config.toml
num_hidden_layers = 22
hidden_size = 160
num_attention_heads = 5
num_key_value_heads = 1
head_dim = 32
intermediate_size = 448
vocab_size = 8192
hidden_act = "swiglu"
norm = "rmsnorm"
norm_place = "pre"
norm_eps = 1e-06
positions = "rope"
rope_theta = 10000.0
rope_fraction = 1.0
qk_norm = true
attn_scale = 0.177
bias = "all"
tie_word_embeddings = false
parallel_block = false
init = "normal"
init_std_qkv = 0.0567
init_std_o = 0.00855
init_std_up = 0.0567
init_std_down = 0.00511
optimizer = "muon"
learning_rate = 0.0113
lr_mult_o = 3.0
beta1 = 0.9
lr_head = 0.0272
warmup_steps = 0
schedule = "cos"
final_lr_fraction = 0.03
batch_tokens = 16384
max_seq_len = 512
doc_mask = false
train_tokens = 125500000
max_steps = 7660
dataset = "wikipedia_en"
MLP neurons of a small language model. Each row is named by its layer, matrix (gate and up: input weights) and neuron, and shows model dimensions 0-95. Each number is 128 + 32 x the weight over its row's rms, rounded and kept within 0 to 255. Numbers have three digits each. A neuron's up and down rows have the sign that makes its largest values positive.
A block is one neuron, or neurons of one layer that tend to fire together. After each block is what it responds to, as a language model described it from the Wikipedia text at the highest values.

L13.gate49:137144134138139121144171104114136123097140136095115143105064118124169134109193110145155127093078104172162107164146105129092168154147083128103087181153113145132123073162134103117113109112131094096144175118099210138109203181112047104151105181135145113146166151114149135125135113166167180147
L13.up49:158146111099186134123148032118126121116098103096113120121125109133199100142169157123134135135111119138211141123165162080116111129101105164218101128095093109078125123148110192090108092123090122064111126122129153110169137106071053094131125043139143124068147115159162154078123063068112135075
L13.gate129:086104150098122106143175145094074105104131057157171163187171137140099096140124065182119142112078147121131162162062127163089178071160121143108175134108105127123116129127116194064119107133131150147145108097099100092131099148157108112157119098129085137154155069099108158137108163106085160119
L13.up129:038111117185111119137156135120075151124134106158138127128070197112151101154145098091184073186150123060120087123116089101121127172150126147143122160119143138101168138102171115160146147073142136128091108174113159119150149084162124170185106108134130126134144109173160100075147145080175085095
L13.gate221:143138143076163109141145113140083150104173092127156132071160093150114167108181110152056130173108139115142091158162056164125140123099119087157062086113109133046096128053177178121134167145103079120119099157121162144129110138197123158189084123139149126168129146101099107156132144079144119116
L13.up221:088181157121123108079136161121164104175174151086158179161085142104165136087095102146066207078154114111149153086107083091183140131143134115149186176144103128102183037168095164023177134120085133182102135137152113134119121147168103157088133128133142110165124107140117089201104173109076132125
L13.gate255:125168111117089184048115112129155144142193154099215094157193086122098152169102115127170086106135131116171195126103167166122125131145107159117145119142135166161134096152171115201117124163094107087125114182135140132123177139114134095197104104167162126179155066117135102114143154103184156108
L13.up255:097037185190134109165056180089145100094135147146127142147165143138093127089106100131097067163121135126103113113073134121158138123101080135116122098164122144145123100179136074114086154152086100051102103113142129109125087144097190067122140139122101135094088063097146102147181159115132121172
Split-off initial m. Mostly a lone m or M token that begins a word split into pieces (m|ature, m|other, m|ind, inter|m|odal, M|ixing), plus table-cell pipes before party names.

L13.gate98:126089186129117146077172045130104107147164085040112117135142176141176050199123189138125124152100095135076159131109155106081163145114107143101101135170061109115146174102102130144091114116129133123114138154152144094151117108190156093150124104135109122136139073110079127156138135158141147141
L13.up98:236123132171140109131116110133161077125085165116083149129088097135118187107124147110099175176182074143124124187094115150128151136068119141172142148138124161159126108169125127131116153135091149176125108108145095111156127089108092086163138119177124145073144081091124133171151155040116105109
L13.gate316:115076064154102156106113114113097142082124141120125093091132122136092106092153100161189166135132142178132128146114111150145081101106097126109067184106130078129144133060136125126153075126134114113147119173110142111092128109132191138124199145135149134160149125091155145063132158142163048066
L13.up316:183124040111144121146070080097138135113113071164145113093136153097134090124163109140113164119110133113132137203104058091135077141153144154135095051096109113186138149080090131126152150167106108153118101154045111111066091109071119203117117072093160129160104114156144124130165199104109101123
L13.gate324:130126131083132131114141168147151061109090125090164109140117077081107105152107089112138124188151163066125076148076131168132124130174178130180160140101067123140152114097097143149136069076181106112084140168164109077179139107133126127151167096123105131108144101159108070158144149157134149113
L13.up324:121159026121130153127098080052138122158095119122101082171092109136131118141148131134090166145164101125129125147142095122139095205127101123065109117109168097120125121148203170088088134190102141107131108096120126120079137108063103132124134092084136127120137126139133173066120094118168169141
L13.gate431:110100181135063163088095136130126143110155119094200116155097077141133119142074166177134100106141099155145119074135072118146153188170115121125097132159144092112137146092094123167086103100090134108147154157168058086160121092181135140095155165089125177146155129118137167068142145151150091177
L13.up431:137132145138137103120125078121128078080110114116162059133149166229136154108061164125124139118108133108195122144144179113123130210182098170149118128101072116214155147097108152084130056136155130146141106175146111102164180160128126154157090116108166175129120097125114106103151138084183195145
Mid-number digits and separators. Inner digits of long numbers in vote tables and coordinates (2,390,566), the dash in season ranges (2017–18), date commas, and "of" after many/some.

L12.gate30:149135105096086161103126164067113124130118156136136164130123089147117108155144180127063078138101125188132159101121115154123111156193120067144140174175173136109154160139148116116078182103171144098089146129157137087059103112149089070146118127103124109138101141123113148127074132077056161160
L12.up30:117091068149105084135172124116105113112127160152150147141137194101173069149191157164096094145114145130139103081142097144118156106139188047124123129176107123098112198141101138123138163180140145075081127150160083130126101144175084161147183181108137105113167120067167102150118127113130100144
L12.gate137:113117163128149141059110133113134075126091078118139116109164190126134088091098139154129096154147102111145127152058140117172138110159132138149104181099188135075180118108072100086194108219141081091115142155094102168134120132090117163132152106135122077090130093105110094137112129087121141080
L12.up137:163092116158142155177134093153086071109123174120148126139163159118148138120107130128071062103151141115163127200186130116174172080159112145136130077140080117128134153115140137140086102126073090166124148171099160107074114153111101126115135135154141154062170101152141132135152100151176144127
L12.gate161:129092111088142094176147198067189163166125108162130161124109152072084078107089114105161157139113108159132078155127126124147134136118117086089143154147123093087108178096163169094124141140093121132122160122149164071107160105137165103077110197148122108204139111103143136138056152130081116141
L12.up161:110135130186135094166189186105139066112099160112145157128084130127160073111127080132189122126112140171227096151107096079135172134094140093073203136165129093096134169107076100066142114066101124160167086145183167115115184162106102092153184156064158147134139110124151163146151121082105149141
L12.gate180:112136089133135118100112143092069131113121145188130124136101192141106142121084085115143125108156102074115165185143031165126106175143103099124117114121169131101115099163096151122141139201080114132085166102101131083149188111111072144147155150058106113183122166167047180125189179091119141129
L12.up180:142152116149134170099162152148177157133137141173111137167158100152119132164070170163136091155146071059111110155112152085085148100100134110135163115136112180120165150151050121079077092098130094123089117174148159154087126108073151147182088156126167144081140114125135093123040154120148124080
L12.gate189:122139144146123199149089074126143096113170200092141169185154093209206108126114091112117095111154099132167106123123082104086107128118130157214099100135052128183136140101103188154132135088140065132128085109083111096059092057153114128113138132163158127152127100145124138088068131171125168154
L12.up189:110068131102130177099123170133135135130119159134101182130109115096159084120143136103136086113114133094154136135139069130142084167112131111161089080167130097126129203141126084145179109117112125206098128086145084152134145129138118129087144181146140088137076108120071171142134165134153106123
L12.gate213:146068184050105181159138092111138116112065122139162142145121078121088105203072240118160165099129119133192160135167087127125145132157107154093117151103169104078175155113123139156152098106063110122129106141111128089121062104106095111133139165099146160145082179077079081141140108114138158142
L12.up213:143141116132114142079167145117106135102123130124059118076111147140134109172162169170157078167119092130103097166110087129109135139114132135142124101188131116091076167103126149063152196189111052082104140134071146138132081107139143117148127127068064088138172121126079094134128202182121123130
L12.gate265:104148145124123145153115092118220145088123175132104154137152081102090101152094170192141141126098112105146152156124118112113101137142158141182136142112164096149190182109125174119048122152098128076128123090130182052142176123190133116145117133131129095106098155128079130143182082177113133146
L12.up265:146130132089114116083110164140139105128126092112061077152131125089138097137112213124142208115120120066158138113132130157105120164137131142085132101175167081129133151102143078107122097115072207127131149160105103101147177152154109082181107119130096109165127110091143096163145133115175097189
L12.gate273:103091119090086178170132088160177109111128131131130149143189142147194120162121117141146128093134179146155147201159114160183148112092101093075153094165123146079124159114102133135086139104050129108093123163119193165092086154144105133152152158154140143034104072090176123146116170125099110118
L12.up273:113086181122043120073135108110081127149176141103142093147125133130125104166117190140105114181099151146209127115098119112127153115121115171072180107161132165092170189128181121122128158143089116093188127175072203096126104112139110169192157177111107141131135131114122149148098133091120067140
L12.gate287:071123101100213089155201150078085158070144150155110097150187153086129119091157120170138137191102102092139166125188185193170085148168148140122111160123082102166137138129089084131100162095180098160138124167149140141184236097146150072159124124085123070166134103131141151099178114108154098148
L12.up287:128098130097158165127132103063115079104074179146105172140169206100122115175088165108169164168094117133142162123158127172134150168136183100092149161143106118168082160165068075101100121060146147155109087173113155143165153117130124097122116103108138049143123048145090109129087087107174083122
L12.gate309:174105189114133139145181101137105081103149107077110162162120188123153091112114118178118135198089165146107047141107175121173136104143139133122175052169120113159135176160141092167101114151101145187086163139093089193102168123132142093199126165139113085160105127079172107168129141147171169129
L12.up309:143126105150147158096178163107156123115133113162125127128109140151094149127147178139070140153135182103090174131147152157172082165171089165156106150096158076131097132084149089075136160176095155145097144087101105045103173130108111096152087123136201093110092104109153122153143148112154169095
L12.gate314:165141147124107111119163136134128143103161095133143127123154123156121102137140104206100087088050144154120135145129164160196117130170119124080127108124128110103102181100182090140152116132112125110088180163139146155124111122102098084104102157123114101096089117116045124124136167137123161211
L12.up314:153132070104112127053131146098136133152097137122115138119108134116160050160157124113086089178139126151137136102128155147051174158186127124043156178184161119134074146161134113100135124109145087144097214111050151116151138128103144162164135103167098098124096116112099147141148143105170159176
L12.gate352:129098134165155151113148104099105114087130117108102122163148171164145116210142116127105147096170052136177140165123120141151090153139147158115119137151137111119061149167146091132089080134119166110159149188144097133091098155179120133153120105161111110106126084081159156089107081100137203111
L12.up352:096129169173133152105070093136168141212153121108133140167075192177164115103121139186106067127140094112152119148077121078114135163172140098118159150131155116124150110100094118124165136160110078143071056147149117163076168105186127155148128124129155117197147098148091127124143177128137168065
L12.gate363:145148137117145126175127128120144138149104144110118158144099114106187122102137065134119179199116112160183160115126091090155137137122114119139141127105207154110102155123163117081138178133136111108093085175107112158139157092128115139125154130106120091153115118079182176171107163170200137165
L12.up363:166144117145149160192135159155153143119115112116142106125150096116126087161149101122162155098099118113165097148113155182102160165098099075084110118131113111063089104110125104131171152109161152121090152174081158160125131128117176132148154209102160067124098093084113106185131092130162120126
L12.gate367:149116117124137149081153139125120096127074130105094118148117137101153081145162095133095175171109120100146173185157086189138158137123128111121130044138103089043129156180097122111172139159099177092146085135126116143105140122193134143220143156170121111130152063132136144182115110146170156158
L12.up367:133072143111183167139136149137111097158122143137116186183127154159139099169093107134136147174136079118186152141093115150163126154162101114175134072107158119069081144213137184155198111194098165152137148188106134109088083092128148109137172157129107087164165128138046152139137146156113196133
L12.gate380:158111170084158191086097150150142131156145141105124141119105137128145121111150162126133100154152127104189115226113192138177062143075169148134136165149169099160151149135070069086115117124069146155149117164182106129111077161156111103194100176079099143107136120153104126153146155125143129180
L12.up380:172138059136137211127115140069159075135097176174148128095133147119107151130083166172155096190137117134125093129112093108091138149083148089144145108111077108101164173080149143087099137149131060096176108171107159079127103109120080138108183126130113122029124128112173121149147120087111148152
L12.gate432:177137172117136191157154080103187123178139145224148099090124127103154089151129135146123094186155190141120124153063089164154088100065104158121133147112133117073140115150083100102139116123075127091136153162127120087124128103114138151171122082070162103097098187141133113119140115157152130096
L12.up432:161116183087096164145083138147244099089149098128158134103098203117144060135097088132190143127130161115142123149165113155158126159112161165084131174091103175093106166074172109126146188136157097092166162144077130075132062188104134124130137114075104072139136167135120153142104144125128116128
Digits after thousands comma. First digit after the comma in numbers like 3,046, 250,000 and 30,662 (attendance, sales, population), plus some opening word-pieces after a parenthesis.

L13.gate20:099119114158071127128144116156079101115124203126135183145096207104115123122169174143137118100120121122138168141114148116194115154140134105142141188157111135119127133104158080144132078128109126170101147083162098062060098122136064072125117099182132108164105143120145098128095170157113092176
L13.up20:085141173144113143113187160159124122104063085099147162123149125138163136196106142115146185095066131080151161166118086150194131137149079086124161124183126049119117188174089086135081127122125183159127180044143136088068124131156139122143124165132126138102158142075118155114118136160117094184
L13.gate235:145143115108144178101139173130100119162131137153117151167120158144142093168118158134074188101094164116081182089064158098143167202162117155150118142119135071142209109152136105162136112145085116174142167129139184089069159058083143134140138097111174122105106146127158145096119081123122116092
L13.up235:135154127102147163127138192164121081139146057101128173151117185074158098174104134122110157093071105094131150143095138147143162141157166109106158102135104105075179093150144129133155089134079108163164144134153118099114150126000159165178136083110124138126119140095182151107061152099080136098
L13.gate340:169074160089151164111193119121208096139119152148140232122134129170122127171074130150104161142102128149142083137094124128117194147117091105113107121104113156137121143115132084115160141161081175123096139097151087103094124078144179135145102123168187143149107106072183113101088185122131107117
L13.up340:105134100097105121119104119157131125169094181096134188141143102181120077159159114133123185123091108155114141122091145157053186148181102168072110130121139101059171181109156107177150097092196136105104099119133142081152150110112171084066126048150110062137110116091162155141095130129163144183
L13.gate433:057122165159111087130151154093126153132088152098158075137129142085075123153119147149161162178115134099075117103106105188127078096134177121139091134138143135100160071098179072140125110156127166107142156151149078104130145119118100161144163125161092125126088171088160111147130131154088078068
L13.up433:127126096069177147075179070114162075064161131133124142107182122116053117127074092189130159121174159113140117109124132120140147077082122155095122107150113144135147158094100155149111104191127117122135096133142123143118101032143163117125129164169151159114094133086112134151172134095159111092
Plural determiners and quantifiers. Determiners and quantifiers that open a plural noun phrase, such as those, these, two, some, several, many, other, often after a preposition.

L16.gate45:154130106166158095192116146127137124150125096210148156089160113119157114174062163105179107093109153139164160123087151084076159174116174144151056089065151088130140164153154129092148123058150110150120147159182098124102185107089109131112115135221117179130147152146134103154094157107138147068
L16.up45:084169110128120111179190121120138134170142115133133147065086150098154086173143151092161129147150100147187075046117092143141168156076174153119121136149100137164115169129126183057112136117066144130148129123155105181172136151103141132139134213102166092136094083124119167124179153070157158098
Start of personal names. The first word piece of a person's first name or surname in tables, rosters and lists, or after titles such as President or General (D‑anny, Br‑iscoe, R‑afael); occasionally possessive "her" or a place name.

L12.gate23:134155115137118130135148117126104146114100110102155226225136158137054131106116091135129119167126139192057089136111086134148132156164080157145182080118139093149111170157169124070147154099122130108132119122063145110179161119185149122122078158095138139181101104051120081164129141120114177154
L12.up23:156113172140127101124120104162086109140117115170143115118174102120173126066119125141093098123104130193170151088150153102155092113168129158113139117103104117131168149138136103093114148087153159145115141140088152131212069116173215117080142178174148158118093138112116172126108198136075111198
L12.gate26:120106160136100084142133076170184070151103141160104184140115120044080106145052113088099120127132143154131134078096139152160116150151209115165084109116160201087109095111118120151140162099118131150169137103105121133189091135127179168121094101112129124128109096112120085135131170165146135119
L12.up26:138166101157126137120109128151170120141142133096197082113193140146094072097071109190140111154128148186133163104162116126158128157146116139080153113108113151124073118134159114078127141186075130171131115125117100170118162117156176086165142092147182161153034129081178120148080177150095195127
L12.gate34:190142160127123195152097100144155197173099093139154144119152091103157103093145180108101101115120120136118147155135139135126092165189148139099091138159095111076140161103169101160164156108078178132141142160117084039162090098027140126117140119183178103104147158139168122110111125119147110137
L12.up34:176164074133134197038105141139138133190101157140068108130146126140129160179130139142154158107124175117132181115155107131125200088061141136139095150116106170158093171127113086135161158146124137149127164128118141066093113101069102111209111114192163159120149099151117175118186121133173115125
L12.gate60:174164116169156139190112081131102157137141138210119170123156098154110217106176143088178121150158106166098051134097163134141134104173119149139092095136096175143067152140134096124050180113161104086176086111159150133136109070143106088120096151088161107124134174091154111116123175186106163141
L12.up60:133176139163194031157122101120146106098097147146160132090123148153067136090115087110169144144118108167080040119099109192143170191162162131125121105152108156156096134106118112105096173116160118110127136106078109097107147149134133103097090190156098083146034094139062118140094147102096154170
L12.gate91:084118088127133222135198100088080162150154190131106142090151088124191118172097129138091122145153120119107059076144149131145114151131118141133169082167114074108114174188090109094197141118145114134128114184107142113081167134097118129122138122176194119188118105119144122153089169127094128130
L12.up91:118121165090123182104179109121094157170195127132104126105165124098184115165141163156062120108171124085103038110108105146121158139077143113121196088100155089090084189146112071109142092171134134141165121152130169110101189158075117108121096160144175097127090084122165123082066156084093119109
L12.gate146:077150049133105162111128102120142167132129117133138145088131100095121114098146105131179111050197077162111145151135134148097150139127171155186083103167110129078147134135148128087114137094131084106158131067153174134152083122082163138161097112164154108150101132152166092146110161119135129102
L12.up146:129165122140091127158080169108108122076138087110132131161109117128113110177104091143128122117124103177119139084145163162090193141138182153121122091118157115109110072098155135136109172149083176121084133156104138191088153110067144115109079123091191124147100153080138096122166136160154162139
L12.gate165:121115159129136145104124091171136147100139150137095141209167115154103129108091145090150143106124121102140147100134182148105184198127102118137089135138107101088135104096107099114172103112103089099092160167182155127109135073140155156118137170192132139152100147180141081106113199119144067134
L12.up165:079143118096168188097129153176118190115132144130111080176172129160102120148098113140133171138098117142147161079116163197116115147064124131151125152159122106146136137069159147123177130098126109124095130183180078100129130108170162167120174129140131164147113103185136112117086124116186082118
L12.gate231:149119154083150097117170119144148099190090140096115131113174119176114106191141151113153066199055131157095163133118157187165095098105110150100130144132130138123151107122119114117134111131124103110114121123132149159097194139209108212143129099141102161098092143114123138107142140139133101122
L12.up231:162189141131102135099154098193154109143167118162142174057084110070154103111156121103153124152152094152187124119085162099152144122147093101116159160134166074122099152126139163108170162083159088147097133119120159185118177128142143139102121132116212110162144166177133080109091088069121064139
L12.gate275:139101157082057171136100168106121118124075193144171114084145115161091115145126099148169128115108118176149116124073113130163140099147099142081146104136121151143134144098130107116144048106108143077136181128102132182121091163104079125108120149170133020156066148108172158156160117157111125126
L12.up275:149115223166113119060107102143155145173080137094167184054102068108105148158161111156163117095172123156154107093121120118169144121102190146149142103096135103093149150137091089132108118131081106108136133133079167152088113056122100161131088170158098126149145103133137166160087105097151126080
L12.gate295:142169093086125073117111088117147066103119119134164131182161077140136060104151200077098061178138157143116084127088141176181178053151122132154132138159060124122152087122141128148150134073097119156139178086144083076134105076129139149095175057154123086130160145103127143129132160075151110107
L12.up295:156173127143109097176136091081154089181162147144139133145142162151134103060084154180116111124132099140059127113120225133122144111142103113135083131129121152122152073058141130164175145164094170149130115116137094126198148188146135159107079140169100123098125190096135178113050118113137134151
L12.gate315:126118159061130133124155102132138144092134099164125142116139133130154148107093128143165155124100129170145221113170149135091175084154083159098138089184119121098147137129135090169172042081161147150112062148175127117097130064192096137125137183155206143167138147171106145145157180196100156140
L12.up315:152081145110099167098076156158110144125047111114121133122157061123087151130157044138125112135153134147130145160150184160124088172092153125110115103105062097143090226136136095126125124114151120099193146109154156168156141160121046092132104176163140180135127153164144165142113156161140153151
L12.gate324:177096164129155147104143049091178123125120146146119146084126132133137110200140121109125160112175120193151114170117154163130157168081120163128135107141101045148142162129139149120160128109168070146132153151160123082125172081122148118174149133115150112175124170078150156108054110104190096131
L12.up324:165107169116130176156109124176175152169122106113143164109104087182144057143137146066130140161137084151087124084132184238145135114121134207118128125107147132118164177105143191138153078107103137093110095131204110158138147056148163148111132050086148092116108207111179131145119118131134095114
L12.gate329:142161174165170167107162083150128142142153110103118146124152059154101169188141105143146104099167123093159100129073116162110105151176105072080124095168071133118131149115130122121136115041104115154113133127149113162106145109075094104100107142165135109207103176121091122086069190127165161176
L12.up329:165113107178130172142134137130141103169096113155109171143152086163111112158117144128160146108098126135113070143112101114151128096120104116117130125165099106115109171151119069156151124050138193130173153147128159124156138108118130147100096109129214064138153125123134086124056119141173132092
L12.gate372:096142120093090184163119082058156154085149090081171115168142089135074174129125152182170111105136113173123113103164183136120135065167108149101138121151119127110132097108161137103105114214124125102198176118100136164184089119146182171073112119130173115156078141064068115128116169127131151194
L12.up372:090123158118102153186121105077124095146105146162169097068113146151119093057095075140105078118136111133106150088107075171146161172116157134152114109109113094117128109104148114122117134104058164108124158136139095133153156124163177143120147155152097099145142102102135104171160241188125124105
L12.gate420:126163106102144126129121082149163154130106144052120142135132124167148133138109105100172085133224121160156161149121194078048111070124148145120176153138094153139155100093157142113097192114139108067152125123127114201104170145135184168158111148173172051124102099068126152116152216092102097154
L12.up420:142193140050165105183105107165131138085152146099088121125144108138121147159145088133184044118140133157134121128127128126125097117135115097086175176131135115158122120041135130176151124124093096053183129146123139167106141151154166142129103132154146072129130064106122150087152203075069052117
L12.gate428:147107101056148163116188113147162125127101073027160141177132125132115065113107129115136121121174139141120090107088108129138150093141076135113140121152148125124161124182137116142102098090095107149204131119150075105116145128092125120162077185107129189176086168137094108171104126140109165144
L12.up428:133110199054163120111160171210078104120093109055123113186151119156111098102113154129117138124176103146084126134138145203135163077130106132127164086117119122134175107147147108123157076085097094108182156171136129155114154082139152135205111145116095163094079156127141087140100087199132148097
Sentence-initial quantifiers. Quantifier words opening a new sentence, mostly right after a period, such as Some, Many, Six, These; weaker on mid-sentence numbers (three, several) and name fragments.

L12.gate17:167107145151122094084100139175160104139129083065134158091121117096097148098140167137163164086181162111166108080120099136133128103120129091077132132131147092114078198145084133093095123166104180163122147123140170157098160132103164121199090158140144126134069169174148131074160139126096187102
L12.up17:079171148129140101109154151135159099103119105096128155072145165105221140120082108160124054067110117118128150115090122118127124186087138138098103137117127086066099143124104167124104086081100128095123139098120171182112149119099092119147144190136195104128175165143093123131116162138097123079
L12.gate31:154154112124087147141121189140097119092119101106127179120172139142121192128129131106147122097104113150157086140124119084154133059142137118128095147175128116121148142095114171145084099122133135100132162145110092072148105069113160164102112109129071168112165195165086127184134113149171108153
L12.up31:181129161163132111117147145141117081096176134096160139145149128154186098122126134090092159072157149060113108200169068122179143102141156108160123121150138115119104159160157145145130079158122108187068138128200185088090188126104094160123111136144154157141111167137136157105104067170115114151
L12.gate71:133100152099161147160127084078109079141177158162126113147164105132106099127170182189094140135123150069133142185173144193092142081116088163094096083194155131100189153105118105139115174153132061089171102176150223108141141107139110154141117111124175146139116148139117106116127132115140107170
L12.up71:132083101102134157159104103063146139149146162141098122163148140142116099152143162165126098131157141136140141143166128141105193069111114145118114165144150135033124128140111096154091155139162061097142150168077166097170117079125181125088138067108157167118111177169093124129152128083135074174
L12.gate79:102110087066221077110131140123140096113132108152139175143148103168122136149110098163163054156136136177098110182138170141134105081161145126158118133140121152129150118109106107104091180184102131103101095100180091159088157081190101149147157155102094175142191144130144121174124126144105163131
L12.up79:107147120100121112160152132141089159059118118157170152099165104109150133109055162082182115091127144134114100140111135158143119049104129063172110096150111134153153160072161113149114184095124119173084139107167070195099090083146160145171144136158064160098225120116111152134166099143127127129
L12.gate85:078177092122063061118158099142164138146111109176126129159126144159115144132114185186118130115142146105152115130116135158074087116146155089200145124100109095131108144091164114068110066091110143162118160175143116128163097080151119145170133121127072139151195124134176081140140157109099127043
L12.up85:074154108099124122147124108115105125181136169189108135149171065115053206101147095098111106155183097146180123144113173174082188126107123120196125175163092156109134140147123165116144160100119114115137107165111184151141190119127143156183150105106074176132161105173120116141110166140138091114
L12.gate134:164117060113077116077163166170081122097092153133118086110105123046158059138112167128128096108125153159169154068111160181154143146094140104111138158177079069126120168111142117069100112107064091158148100191176107114095159116148139124118129146141125139139130172143121154159110094113127137132
L12.up134:170167094161100127136100120188089096090074139183122115166148107114141122163075141058107063080136139097130100129152199171144091125132129130078101108161076074117083103103134110114151160067127123141129105156166134120077119101165094093082139145149181126103160114134158077135112125107122159076
L12.gate226:232091112141135136131086185064136137132163128157175140145170150144057120154106183160090105116099137128106080166166141150155104110136117079154098085118115150062145181119151128128090151098098109108085186157153138134123102121158099151144155115140151170169112163127053099152100173137143111116
L12.up226:173088123133141109119159165087116153074145139117172117089163117111116084129115130192162231096164160080136122148144118119100105139092146171137160077140151019160200108162124141123111108087134142119172139101105125141144130164129130092147065115145092134099140159076158182125033095112129152140
L12.gate247:056058166149145101080188121118171118088100125116115127166095141093132112163075183208112131129089138141110082089081163138113161103135177143100098114145066098118187103132128140098142079177120102120148144131149146103135110154140125092178112143093081096093142108094137140167134107146118152063
L12.up247:080124157162142072082167153077149081089097085133123191183124143096152118079112153147130136123128132083075157121135138183150181099130142123103167094089088166117092134140122153093143117134108143179096155166154166129107087147123119128198110170168074100153099108060182127144125119054128106042
L12.gate258:139113083147125162156192043135169137187109075084212123099122143134101129164136078092173122124143082133140116129133145123173124075163108101133103165153105154122163134158089109119094120143148099122114089181143124124128136187138128108177094125190115174145124101141080064127116151108166178148
L12.up258:167185122130120131157089111118131171116190081135113213133137102144103128106128139092110111117129083169107091096088111125083121117141077110146160097110139156124108127165172164148131120170070093025162124105120117097122087110149052173144141151237110122112160198116114131137135176112188110061
L12.gate291:138156090126056100167106080068109152112141148093108064124203164108221150134145121162103144159111108102128130102093182175116090195097158107089145148085083082146132120146095199096128119172095121158064153102172141143190153098108139065133116156146146145153153122137163120127123151189144093161
L12.up291:136121074067085092132110168130160150143134204132089164144121138096128119107137160152082109124136093124123087131201161117121117115125096094116160161169067111133187157076175147130160121157123134112153112080151187125109153141122080128123075164118108193147099143146173090166134116085109098165
L12.gate331:100148095099163086083136070117182142158115105128171076126186119096081108138046129163089144100155121106114151196141142112147127135139201110100216084130126098100148159110123113137074143166160123109123129092212082112114108065170147187192117161123102133149155093147084104127135225101131154103
L12.up331:135068104119166137165118084126100143128088149168106080087167102097110133148071093148138128118151115108132140179108171131139109077160225103100133105095118119089126164144084155114073140130064098116126121129085090151106116092135119124152096224118074114155147120129159061136077194170094144077
L12.gate332:094161117082176166081134128093114145128147145186115103077161126127121120116255154160128132166109122124148138142133119133079097157110062156115130073119051123095105117138105123120155153150103122163138111169138154157137192157159094122145152110139151105146084117072119079120126149157141097051
L12.up332:145124108155124101117167120096116091159167170132139136089163164107118129146235111175156155120144114085111071090152131147151129131051056166066135103107082149120112132109136116165163116140140140087108132166129169110132131158121054089143168128100113102142160115168178131130116093111084133132
L12.gate368:117120073117126110178194119060143113103148142157107112130157033140183162149094141101153182138091165112090155149098139140120142128170128140180180110155106127173113211175122159040132114106144156119169138130182141146066128147120096109106151120136097132132156116146174160086144142165107188115
L12.up368:139138151131196171103098120074100082154140140196087117132171147156180139130089106126114096119152161128159080113111150091109153163134114123117097143106101149180119100106160159102114073124120079133154111157105100098077121128093176133124114146107145155042151176143121179078153080127134181092
L12.gate374:137080099127103138132102119084123172153121096172091081150162127118115126111130117166097136104143167130110127140081159139096169125146154170209132108143101179100195168160142186099050141156132124103148110118170172098140102142144138162178137144163097155161165095136109173047083137162126118139
L12.up374:127164128110103037129109093111156154132139183122117140140101105083063112160152133148162131145109132111153110169107094142118164150123128103081074131114099117135107120087164128082123052141132115060154167082128198096116173117148083148123158165160087089129141180149089125081120108076033139179
L12.gate378:199099130083152077143132126141120146125083149154098088207143130129173174120103087113133137130087172116080143172144139125095047135137093141155143203164119189084085144121174103131170070107139134144124188150148176129154174098127164151142059101176051092153160133105121102187092138075110138126
L12.up378:170111073159164170138098188156102149140113097190146113171105124165113102143104113125135156127130159106194118098084151132118109180163117127143148096068159110097097131160114154106159089128144165172138079217067133151096148122172050207122109103096153146098133162076122122157051131119126142094
L12.gate388:071127032117177138159124127064138173109072158135125132136172159089113126160162116134087150119137146143152093139080167112090072113125077126123130108163129185094093186201099111063052111068158116187136105158106143163147159047102123172152137117093099161103126093109149105127107168128128113145
L12.up388:137143127114138148176127124087104185149128059126122114117130188120144126138121171129144188110135144128050147138077123135111145102116158156191167084115106149045179150216161158082070133110082186100145142182105145113123135052141143127122126112085121110171178088105115087099123125161129115186
Election-table cells, initial R. Empty pipe cells before party names in election result tables (Republican hold, Labour win), and word-initial R pieces such as R&B, Runaway, Racism.

L16.gate225:139091191084076106089180101091165097168068098154083151139125099148123153126154114098112160176125161179119034112144166084233117104130094165109103130140130097111143196122144105132121120091080127148138144113130091104127125167074136106172102159126118126118141148087139130137137118168125138167
L16.up225:091118160095115101115144099127200170122055160095114146148133167113175143129145205122083112142076115080174106050114174103129151156162136134139107119137084097074171126119157160112175159108129114127148182101182076137142123099079111113096108136116156083138137179150131110176125175166053194176
Determiner after preposition. Quantifiers, determiners, or the first digit or month of a date right after a preposition, as in "in many", "in some cases", "in 2001".